Weights of a small transformer language model.
Size: width 384, vocabulary 32000.
Training: a variant of Muon for these matrices, 1060M tokens, 8846 steps.
MLP neurons of a small language model. Each row is named by its layer, matrix (up: input weights; down: output weights) and neuron, and shows model dimensions 0-127. Each number is 500 + 50 x the weight over its row's rms, rounded and kept within 0 to 999. Numbers have three digits each.
A block is one neuron, or neurons of one layer that tend to fire together. Before each block is what it responds to, as a language model described it from the Wikipedia text at the highest values.

Clause-opening words that expect a preposition next, like participles and adverbs such as shortly (after), due (to), written (by), even (though).
L11.up1171:454554459419476496562458486521575471526503483513499453524482441657463476520502496479443531400466420448540451496528523528463468555523562486470438573524570477473473521463578499416540473502498540513496564420440475542484420514571515519463533431493480544557516463435502466473494454498553563565499491528412418391552461553547546539503470530517573415552497425479690506441523547541437491427449
L11.down1171:504442490483476529484464485484507527497475534394456475487530469526459500519361541493472502448525462498609464410473561483625483472441421402540604563504527572539640572414411492503432596532622516415465476473424540485585508443489521534518468518471474489445385449466446527456532536563577534488595477537520479545389461573502417501524511497519535506396562438510487494527489467576563468534544

Opening piece of a word or name split into several tokens, such as vic(issitudes), reg(ister), imp(roving), Se(pt), and also Cape, Santa and de before a place or family name.
L11.up78:479443545499531460554567529565380521494537492481511463445472475459605552473476458493494479520529470484500444504418409553517533537413483495501436480493484509455532408513587473529467517417571487557515468509511487428416447675514569532498545602486533464488467561465547414550497481497548487580524458561525500532495494526514521576475572542535504408467468436585493408560455462472548451485508
L11.down78:500494501487505440490492417600483560342504393500447523539477598572520486505503476544471673483530498591551525526516429502429530535513444500484555503618493477495437465483553478582381572452500397607559490389455565534453456446498543472530487539530572496478460517500563501398387583482559439555499520530504502489410489473495485552485475543569503518572456529480530499502519467484446586453530

Word-piece tokens in the middle of a long word, right after a prefix or first compound part, e.g. in|con|tinence, un|mar|ried, over|c|rowded.
L5.up235:561487530511499498502472591529510516504524496515503512519484412473473493566528517504615643520506486479438531512479532556466470501445496468517513573444606569491507479525561476529552576391490540488492500515560506466480491523442373510420516511477499553528474566471553596491592484355451528509446437521462317547555427485470411487540500543484459591448481542564476515540527476472562557548585
L5.down235:458510496543581519539450543516456514543513624550477598582432491479500539508537463560484470496514537483525513471520409517540547563466556538568405517499531527554485536503482521530593551521474427450491422469637513537413589397499475480498439557551397481532485580577485525579510457553482422518590471550467457571527411436412382491452510493544408569519540523523536468476409589486463475531527
L5.up506:400450508485479510570424574512507530548506520549588554502509473527498481541530509447381500564422461417476421472512443429477559605468510543490519479556479501472541462525475511612580566467529496597547497537580507473423439451581444528470484501584523566449535435529513446502591480446439529577509512394489446519530533529508456496480444497514473518521470515543551520456504590402598549526490
L5.down506:563522497499519487492551490636550508452509537473506528548431482443519496498491462486567498533520383507463499391541514421492465568516509555484564499435520504532409536470493476496520543549472385524486472544529516485531447489434503504454460557416419471472467540546488553490496515485482432491471424566451533419485560437492458512517427555557620421555381489481406541588473438441542562432482
L5.up718:504408476607465546497528484505484376484445514569528525453517580466483450518490533422535482490503416464470530594486558483498481525418556557608465468543552491391573470565485510528545462520537585492507468567542521437551592468514485543488475542443543520527511540477498422582513461515508437464489460430473433502540509565451366466516480448512468547460589478488471488527516478462503616482576
L5.down718:470481510463459482467456456454485538483419541493543575569526431573389550582509504579468545472475440545472482546437485533528428550424508437513519530480511578517467564542525493408528572444513433412445444508546563500489488444510522450491397637493384492487514523523440537529568513515521484539483591591405488504473521436514469461482499477487498496446501429532533516572569469529618562511577
L5.up751:516496452466476467443552454500414511516506494506577445475516522502485502494467480501536573437532464441448488594438579588536476449531446493456526526497508490444516511501500485476512451529538492457534546431491571494468520574611477469588439465438516579574502541452400482507512606527454436521468531494540456595425489488534491464533498421428527442479555463555561543512562469534474424415533
L5.down751:504466583527409512439494514514525415433517449439440504601573616568593541473467490560532438471490532520551458498560448454542440499543575450532453498463486530512511492565462562408569481495532546446571423533535522519569526502504511508465557623459362459483543499505495621500519430472534455510520476450505495415519557480456473446499471508500502470469417490485522504445447520416418545602400

First word-piece of a longer word, especially the prefix dis- (dismay, dissuade, disavowed), also pl(entiful), d(windle), kn(ob); occasionally table pipes.
L9.up816:451459438465468480501508447472459528586557508549429568484454387495529597559527527521471504469474576548464509524442500478557519561534542551498476551507517549459452447471433505455564520530483491475540471494493419548539494554512498558517513478504439538484551615411604539461423522543416541565427450554483477547413429419528516572521466544563555626506527456518485477446519410533480526509498
L9.down816:434442468582488482458562433573497605473495435514612468541475445445543481504604529448526464551539485475534450509440543511535454487491496535528504516510556472532510539464464553543455451547576469454505426519469422437424511517520594482595541502497423486499504435467463411413497478422542464494517470467583446544468505439508499564483419524536488479541526473485523514409527498420476572525560
L9.up959:546464582576515441545412621527532503554501497612496547570542439399410578501513499553448512425542468509574485519378545549444515545498474490609518508407461492484499378474447485477444404494464403508571451499497571584493421556462479431455565534485503513555536546570532567512499404490450563593481493567416436609440425475435489517477479476457523496607560463498556569547474523547515531465544
L9.down959:488429506523491522491487584573529523543489513523587532528461458502498491514579484566594552522589463443567541535458555421465608613544534439588486544435599535687580460449518484511513462476413370515490499518564523522506428503467469516468521536491435494402435533525499526442508484544424470446534495489429467536457411459554487475486543494454525501495576446469562557579466608516509456508485
L9.up1155:574545571532544514502528479531433513550458462605491417556569361516513463554470552481482492366522566502491449494506401522506544479516451475551495562536529520491448435489532494520437494531486588627471463454544550508441518492503496560463508604494568519485590421431566468490495495403512451504543480524506456581576483453535544553463397513484430508502371525576500472516505453393511499456491
L9.down1155:378551565442455482463492503530560530437473441498469555521510470560563572522465545497490519524491497557526472454610561578552444473565528437426523524432521495563484469543494458579535464546522558557429573510547456474513489471496503407493449470527402482454491538529588468424451546483428485546481491526492484544496508490519539503484455524469494496560577481461538451506397499548612467516526
L9.up1203:532546513548493606571512485586501495529505556495515498539467461501535412514506479585462466492536505482532490528511452551586460553555472502457469497420439461406496457391483452427481611409510414417490518505386595616486497459529517499531509507512453483500482594521494483422620577480458505461472507602423493460434469504429466509443495485524420461518529559482451471482405513416453478522580
L9.down1203:427539501416454526449560517436582555449493496499484542470406421560540515533510524460520564516548536490444492535611469502525444554488511576487473472509525421485456474494525568459504529518462507526448526490433443481520523503502486469530559502526580436426455528529524551472577565498487542533539525558498548518403539577451485569584401487488488539478497554464455387506494481517504514540551

Past participles completing a passive or adjectival phrase after is/was/comma, usually followed by "by", "as", or "in": founded, developed, succeeded, surmounted.
L9.up627:505470488481473494570553417488536480544473426486497524445578529500471605552582576491481496516581488551467454538388488591481461527519611477576471475516492465387495444492559457558501517522480463533488536463473397456504419542620525478547517458518426449427486522454544536390520513527406528459533574471473560575508396429530416610562498419479553561506553492386576475506603514565455553541524
L9.down627:542579394542533592471525470514477612541577575535499403516467497517483514437393510600460487455462508563442541570463496465543565504455480452461529416428445650426467499504462427443529508540541519399518508544448525480427494471399491427474556386389583542480548522527534568523531545562527501485395505482602511439526587418472494463500403552533577535538496498421504494529448530454559450583428
L9.up678:487542531482504533557560450483472499494400449520526388461403496460595528462522447397487460493582537418456525609473537484474511435515511495595443481448569564440504580574565451428465495540454480478431443428466433442410429512577518519512576452504522521558474444530565514481520469467511539495478471464453518393461422517494420568473480500512573554409497558472578479511525544577428565506513
L9.down678:450511521491476494484456573453587447542554575497449480453591498496414445500477468543551572509453465584446451558477578446520472527566442461489497541466444510505506480454585521484537513419557587523558556494477562511440493434516452471460470511503524531486532522502497479487490509497489553607459490489484517495535469488584545465525531475501520501460467411507475498552380507521519498559542
L9.up1027:530496611457554433482557442463503452565495496526489453510533550528467531541402474443389470567450563453580548498557463495415584458513598423538590522550531481483480460539493429506507535484447507558537570491489445525493550529520453544504419430540494560546377527522464509544512537434500518421462527550599544454463493439511514480463478481590522427628500505494530439476436519585494593512489
L9.down1027:481450557449466468421474517509476543421552555472558519470457535469483462454537541537537537503359450514469465534487563515586532502485442541450487535386490630464627467521587512514563465443572532380469457427478445598507536500529604541447606475459558545522536506313548516560567511571556523597461457429499519423483483503525572527549559457502511513507458443514525572488564498444630494456536
L9.up1041:492447518475456499468542446503538511493449567532541540438464436540419459516484549448349492509571497508493485464531439476494543551439577512497445556485513502513491469483488537539491519530597622516498522497462402517485571493499546434528519474538477510482462450447456550458487348451517486543558561427423490501545456501528503531501517462573529401564508452484517554493579515497478557535529
L9.down1041:507530490428559525447489449534508484519416515563546443590497502556472537568509610481562560469539556527474608436574491513425527499567405501600509529594466517378516498499463464545480479545511480571526534457494468568428490537412499503460475519486394508526472477537406502518479461440491433542510504573418509549451557476593521501514489541454538545509447526483533448483510503481497472505476

Past participles right after forms of "be" in passive constructions, often followed by "by" or "to": was replaced, was abolished, being persuaded.
L5.up246:478522515542422467545624510563464575471490478535411585516533492558435535501395500411457476555482567490443580551476523446535501531530545466545503599456465533409591503506500538489549550509542566484484428415485508426464551555506502550489508518454396543524501494542509580520555521425504484469496524432577526517464484513518532633580521518543417446657428401532406544441444509453476552526524
L5.down246:502468558534527492409466452486494488507596522457522400430531525414527516508593446482466581563550492449510496498479516547502481473454452544438491484504457563485427494520484476527512580387636358529427591427482441508578471533504495424476573427476510548577395536479477551457533463475471472499454451467470614451437545524568543432510483510489525551468412457581518422464650484431506422523463
L5.up405:570544554513479513484490522539469432525405511498479434567499491486554508517487583435368476468555521608524476471552487516475537452476435394539472524497447507516612447461485523458499529515442525433516456421526522571462573627548551541475507547477483422498439370501479435499473433498541413465540536558481414482456500481482571518575522496505515486449492473489460459454491619556461462543421
L5.down405:546486480460461523495499433553447429432598545541562586457496444546548551487481557520415443519497545483575473511496541574468512549534539429469492512556510518478453423515580463518514524465574474535511614519544482515456449519537556566468444466588521457523515569477503430495415486447494579498463468445483616496443503616570541436515411495540475451463462509544566551551535515504420489545531
L5.up732:513500539497450544490506454587511594517489566457525555530501540511503597439509554481528545536510488473426533483579509373512508489525477457549527595517632497479523366480507482527486460542460511514499518525503512455483550425532516523496466546493542486453492577501471551439419555569504445569502550560463446519415491479544532524501490411525619508579571457436505468515549528555496418470522
L5.down732:484478434443434504537590507560563538501481550427467452543543480477594528492488479551508571450519567529558457504502527567483495521480529467475469443474489544466409465518539517500557489481533444458466514469455491576434501533552537417544488510527517440573448474530479496543531411427446555482447446466529530531507539524492493527488450575529506492462480479547517480423468554503550512469412
L5.up1474:474455496561399494522529451423528481518375511538556452576581473528487488541526520455472445534444457516489512532552466427511485511510480575515473486468495439491562476461404583499491484561512503478481495452492439553384514541500489524616548604452368415465561503445504560469530514461505562507504493475549496436412432459477519555645535560544460432508541477458519477485520551477408557514412
L5.down1474:476537456529465464507465436507383466478536509580490469464512492487610504536545428537469454385486552567526469511326496508509586551547453507447517467432596435462502427425547470546449588494598545493486557508436520526487495558540372478501537495538534498499516516420479451468588498419536562566508545538569489469445559539425476522573480520508547462586514451484515490451539461513437523507563